python train.py --num_hidden_layers=26 --hidden_size=192 --num_attention_heads=3 --num_key_value_heads=1 --head_dim=64 --intermediate_size=960 --vocab_size=512 --hidden_act="swiglu" --norm="rmsnorm" --norm_place="pre" --norm_eps=1e-06 --positions="rope" --rope_theta=500000.0 --rope_fraction=1.0 --qk_norm=true --attn_scale=0.167 --bias="qkv" --tie_word_embeddings=false --parallel_block=true --init="uniform" --init_std_qkv=0.0352 --init_std_o=0.0352 --init_std_up=0.0352 --init_std_down=0.0 --optimizer="adamw" --learning_rate=0.00338 --beta1=0.95 --beta2=0.99 --weight_decay=0.042 --lr_head=0.0106 --warmup_steps=207 --schedule="wsd" --decay_fraction=0.591 --decay_shape="cos" --final_lr_fraction=0.0 --batch_tokens=65536 --max_seq_len=256 --doc_mask=true --train_tokens=307000000 --max_steps=4685 --dataset="wikipedia_en"
MLP neurons of a small language model. Each row is named by its layer, matrix (gate and up: input weights) and neuron, and shows model dimensions 0-191. Each number is 500 + 40 x the weight over its row's rms, rounded and kept within 0 to 999. Numbers have three digits each. A neuron's up and down rows have the sign that makes its largest values positive.
After each neuron's rows, "fires on" lists the tokens most often at its 100 highest values on Wikipedia text that the model never trained on.

L9.gate753:482559480505555562495510466481485449478618464476445579551475493527500486545533478477509481516541557473502521594536514446473509565460504484506504538514483484455452493568518524525388515404476480503441508501532560421513454520513557480467413410427428417497473514537545511468490455470553497478464497511486460521551522504496498455501519512489501508464529525569477549489589534443439473524535454502463554454519466504598497486519504530459444486478439507549488465520488500510554493507524551512536505491558478482537433527482451515510615477496546524464485514517464530463538515550524567546
L9.up753:567534549469450524458491524465456539530565436454527530495494435488462523465501462491542469472433472438471439522481532465484515474479566445486519510516498568492438450459529538516536474525412422511454498514506484483525435517424455511479528447526464515538558500528483516515506518431505506532495527467484491517593524499461457528491459478532416507512532536506523482453554547588544497500502442524510505539431444493539520453493511553560518545417512610575406583476540463500480591497505464511544471559538531577472536563437515488481541460483506475495510531502516478475515467582470515519
fires on: "v", "ir", "ot", "s", "ov"

L21.gate652:469462550504488502497563505511470571529483520542462498516515431471472582511469536546472544472456500509529516477472536487532533486522485494495517440470547516514431504489527467522520464478565447552558533508540518470549586569480444466468510484518482471498510516540491591495527442504492503541485488501488458525520506468586412489467456512555486400408491602509492527530597466441488365542453551499476513446516478514465445529557516448458469519514497425491502471564462538530534575493494466497486525487562502484511385508500534519497566524500550535441491498515416457552509499515467460487
L21.up652:539503452488423482571466478517575485433422512503424454568469502464555550515477548479417465553463486568464481517462450558496563535562501488566450525480596528409457505521475478547498491512500491548524562439507445541551471467438582502527474600471501495464468460478477473470508480524496568533542484443574481547448476506524502449493571522538468511535467578448520471506490518505493563448533487570509529496486540513557491579479478505531511514539488522504493492430507512516496512495482488502537414457539522491527506526477499531475370520465492497516582502486489508554525446488500512472
fires on: "t", "f", "up", "at", " s", " S"

L13.gate176:566520463459486457479477472472509581466543539503452499563495554499541490504538475526443545475539530555421425553498513533508469571492469518506428505485461513437518587478513444494512519511517485479609483494543421448501423460489492445522438425527483467474544507512422490417536509484517421435468520485555539542471500517563518409531490541517514452455546527595515534500543497515455421474481456513490516511478562513515491447515491542526508554517528472530493540498465550509529531548510565517526538520472482464575457496388529501589541520468497528486517467539474555557525483485466499496
L13.up176:514496458494503457501509541530507447519532467503395440594496530522478537487517534542448484531465523560512528524501532488513485481453501552532461529573514455460531539458510481568508489486510440560467452499470504493459526476507409415503550425471484440479534570535546487542511454460538508542477476493471482465549430485536473461494458546499462516389476567475484499479567429538525450549499514538498428437423464525545495493479478588476528557534485513536563545456507462536487478552411460473536473511502435527581497517501502483540494409464508487486508558507545544505523525411452466463
fires on: " al", "et", "ot", " K"

L11.gate339:513462481482475483446482465499466472436569478446550462469535411532494536450517529519452371483522504520443522520509463506496574549547474550472519552472540459456469502475506500540458600479532525536501549466519530564551440512547496524508482551502455505459553483493563482502475503478509452437409533491462486430504541504434532541586473542478515485477530530466517544549544506580517535486519469473472458554523602547579512442442427461480435493554516531529474488498457568560557499535563480571488486509477524547539512482503537534491519472468491505505454452536484533543511513560500422487
L11.up339:525475474450489444574563458498532528465501542519552558508484525511504504512544510473476537502532494519476588528573491493505488482508508563474533430523523487444512502510436506469530487466475477500507500450473454504477512512473495484481451462473389511426457538503402611552530468442442515496513530525540472486537587547532516496529371448568570524462491505487470521526463482474525485495531518542512503526468453565453579441451512562460492455469482555544429455455529462550544473512522465504559496504500440516536528606488482450495565468529441477512534475467498479506409492475550551529
fires on: "\n", "d", "k", "g"

L9.gate542:436532566488563508487428481529518528512553501427502481494472395533500501446500525408469481504463480505522461519511535459481529528519521545518486511512491498483497533478443454598423542487518562549425467493552527438499499432516463523524480555475467513507495494478575486555460460439605499461513541493533511488461529533465542491497555505471505476454481548444455495570458486473481521526597460461512491511495531575545530474448468599543492524529458482510504518500512482528503480549453466547501559501453504566596407501518546515515517520419571564487521484559452439547493523573484491494
L9.up542:449450507512491523530447511517494503445484542451494476467568508557465486509535497447538491439439476469457491483441597430525534453540535428564526519491512504558508483490455546514515585524488559469461491510518477473488582452522486506531431569446493632471487470526552422471402527525486516525503506485499499475504499548461479514498501537542517557446473514512465480510506464458490488471567515404466453497494452517524543464441503492527413542465450484507537386428461487522510538515516456526469552483450462559463486425517543532428394531523541510518464507472495539499504482513476470510
fires on: "ay", "id", "k", "ing"

L14.gate855:502563467472421548465556440526523583483537498524457547504407487556527563521460533442503505473467544515462476512518485468473469508491477555528545434549545492513511465524469514495463456467512473518539513529453524456507442495502444568481522491447484441552493449455524547592526504529532495454552496494445446566445582528604510496476500495495541535510539559591550498495528517487485437464532454433535448508599483554550498466410516561498493520562509485504541512475501515541482583446457504542452503607517467501555470507542520427486500493483506535499534479476461477459527512507492515572
L14.up855:495405466440501479462458533552486481500544452380491446522490454511532502538457492454529513445463538595530557519479433557502487431509551456473539411569459478457516478542526481487553464524440460531501516524511477522408518475536464576546508502503463476571524441572486561516469471537499481471521528528501516534476580441523522529533488578529546493550501450548454530528536446523490464553544500470522497466522523574533552514504512519480511492518505413568492545490506455471518460499474490510476562492482579530524505547532482582543542520515505494511411467465470523606518511533526466508
fires on: "v", "p", "in", "iv", "f", "m"

L11.gate755:513503527504536523512483414492511506512532472503469581455441494519458527490448452520492509551549531472530503549510518491493493581487498464497504475463477450503400500524498537461532444441519520492536494508502541554503634489502428491464442430418516425567516493515511469475523484446502517430487529483559518517527545508526483440476436470444462498510536479503534538405494403466540412549505486512492510569535550530594497482525589527454533501548509487465525496518512492509494506507504468454547441463439443518525429600432524498560541524471490531512531525473528544413536484538472469471
L11.up755:536419531469428606521576479525582446554557429581510522460510503503461489588535471455467517470434464477471524479495460561483481494511549478514463485553489492472499506458493473531520462451494617530436465552528546499502494527531547556467468506567527492529499486508469491532487486518540460514524550495487476425530528536529465488531494485513378470481480515492558494526525476494549497498581555546445468502440430500516581494544480490517525559505559472551461567515531516494482563504478463470558478552542464510486511572581387473448465497477490535495537513511492559495481548482467512491
fires on: "st", "ot", "s", "h", " for", "y"

L18.gate905:523458506507552479477438480543533463599458463403480429596516535508469511498528495486478483429491511504481450476429560496506491514523512452504500487505491472504541494577481513497532506459499466466564522545474486494438534520541516468482504579493491486567482471529493460457519419535476469449492490507515496459469463593468458503524475584492493502456504468535494496573546445434523559555491464554528488541568552489553407381458506566452392508575499472500529506461482532467478510554475420466500506556499487433478467435492506501578528493448496506513534439472506467518494560514487499555
L18.up905:506556536512502462481520528464516514532528487533559482471525422553493573528501478438455489475446499497547460506526408478485532497512440522555546554484537495555482555455458584528511506486470387516542490438477506467571529471426466505473480459561523446582537515454541467490534474417477520509436511540495501494552480472499469519515496505494477485479489526544528534490532426561438442465524457488517498420475471540572460471543455583494569552466538450492577544526508503488566462549461552461505498459468491574592539468460548486530461433522489503494571511564547514457517535466497482517
fires on: "et", "\n", "ed", " al", "l"

L13.gate863:483543435539404559446545491572432500540498446502441596476481457544490501509444525483477457478525500519455475488525390497508471480549494521447494470459454493462533511454516456566498522433485504491450515516596511498489465517521388477509525501483513473479533511448508475544526442513566465501485554470437499484473482506559498507477509479552470452473556512480525504467507514434507489510561499516459435524542470494462501527470450483483414483520552437611487532540541524523475469580450517517443475484478522560490487572538428432586568498502579520424512444529512479548516506507523495504
L13.up863:563558458485506513498506519528501507501476569505475525471477478499556425555456471553488597513553574438420495553454460449508497395501500529464510499477461558474578514567505506474447516498510482534500516480577504536511473506458506482477487480468492477598484440524484549494490504482548499518539495537501463581486546501545399496468521540515458514523556522507432548491556501518468444498562479527529563411538510552455495438428488505473465541494472443542567521443472455481515572476501461549484495531545473513504554485521443486536515418431477541532486507464481509594494593452507530520
fires on: "f", "on", "in", "ow", "av", "ic"

L9.gate207:468529524464430521507466505519501558506514471438471535560484533510511527456485470503510456492543574425437527569508531480495500468476475507577488542479480513464444524523465611497458503544437544536480537519589545442527484514466455507464503489515486501488486511477509491588485487458536472439536488464505407450511556510403474495451495549545499443462509509500427513490532458522481533497500565488476445447534495520583553422481509561539531572620499466509465504489457445464596492492470508553565508524495448503527471491495500475453533472480600523439428494459501510549518571504539520473
L9.up207:412522480439432536549517459492551492495513488466471404461542488460499507498458465512503471428427466498430393569502448465433587546511550486522546477490497569460520551532480498468510540477491452462475485492524448481493492511527505557490445501459504584495491497546527509519485483486522513519480580410453511474492497522511511479517460471588526510515594494491489489457496491503426467499536480454500490455448520555533542588435477573577517565505478535508479510483487531517465485454503532448460546537525420476532507539522510505510586544526534520405518498422530590563496477520516517531
fires on: "id", "al"

L3.gate228:472486467504426415432491497516474488489523480508470466557461502500502505504485521531564425376495574536552521508563420470528481480464476538494390539528537534508497419500465515440511441536484472518480515470508551437510495552489464515477441493411580461512454529485488468503429506518522487450479461443499512496517556445394473529487575527491473516536509511471457459566507515416463460600515492500506518543555547541545538533486520469497508507505550500544471524495551524604455462506481550512477500502508500449535542471483480474457521562492546543488443497489472456464491544419426513496
L3.up228:449435486474404473474488560564518415473469454508472506506467566503498508552471475496582467463456587466573517448501508541481534418427473460490464506534450563509507463523452553488545480541441463484424518430575562455487471484559475537493457495435572400535508501473500524510457462490488501488539536500521476500539477485363513538466564550541443516501499503479516502522503486487450495545524502451501504543532455498542506451532519497545503510451555476462519531507566504522465531497456548444435505506461530460516514530475508519479457521468487530469476520562453499490454471406434525422
fires on: "ine", "ive"

L20.gate563:480503455478548536478482540543535501482506437448445482516481457574534525483538517583488481523500473475445478515457449524501437471456568497525479563433509539565514521514494443462498414433536467483514570532547404475434467457519549501494480505552529572483448497496469452549514422451582426537458588472508493480513477547542543465555465485452504406476530523531483483462515462486510478439449536599499570529467514486535527538516520453466474449467563525490485578455501559519451479507460478522537543494571502511493453486468496494557522470534558576432486535521508458501509535505493552516
L20.up563:577461470516547509568513516488465458552462510507445550562511445468548462404493489526489484537576435465523427487492549479492459450532488522583482451487494474515496515496458504554484567452512497552510479542539516489436572481494523546465534467474495438488479468467450423481591508460535543474503484396493481521530591559486410543525503488503520488480461514519484498475522524500425498580486576492506577529497544489538526442463480504458476454496529518451428533557519456566510478542476490516513507488521463480467477502525479493512587499491488453558571504498422543459557546493434516411
fires on: "in", "r", "ed", "ag", "o"

L14.gate282:523510463478506507396496490482502580474455480491610530490456481490590525521547496480442463490521497514460515537508511534494495504580520502512432495523508446459512534480489534515500501502560552544491517439445501465518406504483543506551516543501548524461568465445509469487446488446517465476506535577428524438451565577502560501542535430530499540450570497508526526477503457411533483505489528458427521429457633491503507546505432559501565460506497479571506481441465501511513539496570453564538527567513516527496534518552533446505536435456527449483507505509497506500485521529519449447
L14.up282:545521499513504435548432527489525477564468518528553510549518445484503531470562489536599490441484547476478465430593525539535507472513504466502538473489470471448469429577471499516467489525484554480520496493533542541578473519495483521480522518542450529481494490564574451490451519507510492508476531549449482468540560537548553535456422500496509533538565451533478525438423535418525473505515454502474484501499478526483488501477484571391536510497488534484546379409488428500507470509461476571523560511562467558438556496552505577515525432548460488521524550509515464479480511445501459492
fires on: "\n", "r", "k", "g"

L5.gate60:487490519556460560475524449423492488536540531514504430535519503526455590549579525406452436522469505498430499531534523518513492582483519551484528395499499455475544532422402523515486484499455450467513484554520456543505452560545492478449527493582515506476494539461440487502564532513472556406515499565519510495563446510546450550502438497431543501487526478524536531515467573479507474521495542552483575503492560517573488553510484509503503504511454520434505442443442524504518452581464492496561458495489583446485527490486467531576484548501486459497462452515535508528495462494489498467
L5.up60:461461509573475486480578436502488430544475554547537506525506462498525496528547458438487475481464484536461445472490467499525534487468497500552565549455457482498498556482426437567451479450493433536556410481526553478534516429527506536455543532441536504517427505485544523499551493511473551459553486518504526455527487498567443555524465509471462499493478487429570485489493554497564515537518520529488488508483520468486471477574499525498449475471485544471461383380435492480544498482456561455514483450518525487508446524566558514540516502494489493522423487517471393434559508455527490571
fires on: "ist", "ld", "av", "ong", "end", "ell"

L5.gate706:413474466502504575501545408450500523460479503502579441527476480457437578515606502466525475445524497545472522540540416530447448516485488530526480539520526570497566468444525516496558518500509507524491447553484512478494461468510540427507391416539470518479430541487413454523498504525524439497487507487460500509534447473489536466512580456462541536532520483498490468492530507479501491563486540537474448512484569502538452531509494430526517560459567497530556527490536571561499490535441536487485455503521496459495475391451506530543568549463550522519475538450469479556511492492504558469
L5.up706:476432466470521452473534527506517532526477474508525558513590489450496549469493540502555550486528483489502497480468472493548453515509471465484405492449468551455475528504486521518494406438487512525448525404495553530493488477545464447435530505485594541492478494404549434482480450556452517512536537552527454494497489506464530439512497514439433525571555451488573510556521542465518463509517532560511517394474507509542555478511502557493522566447562454508574498471517525510503427499430531455510516534515497498538498546506520573482549522409481519523433474465528390490491527475531551506
fires on: "iv", "ive", "ate", "c", "ial", "ine"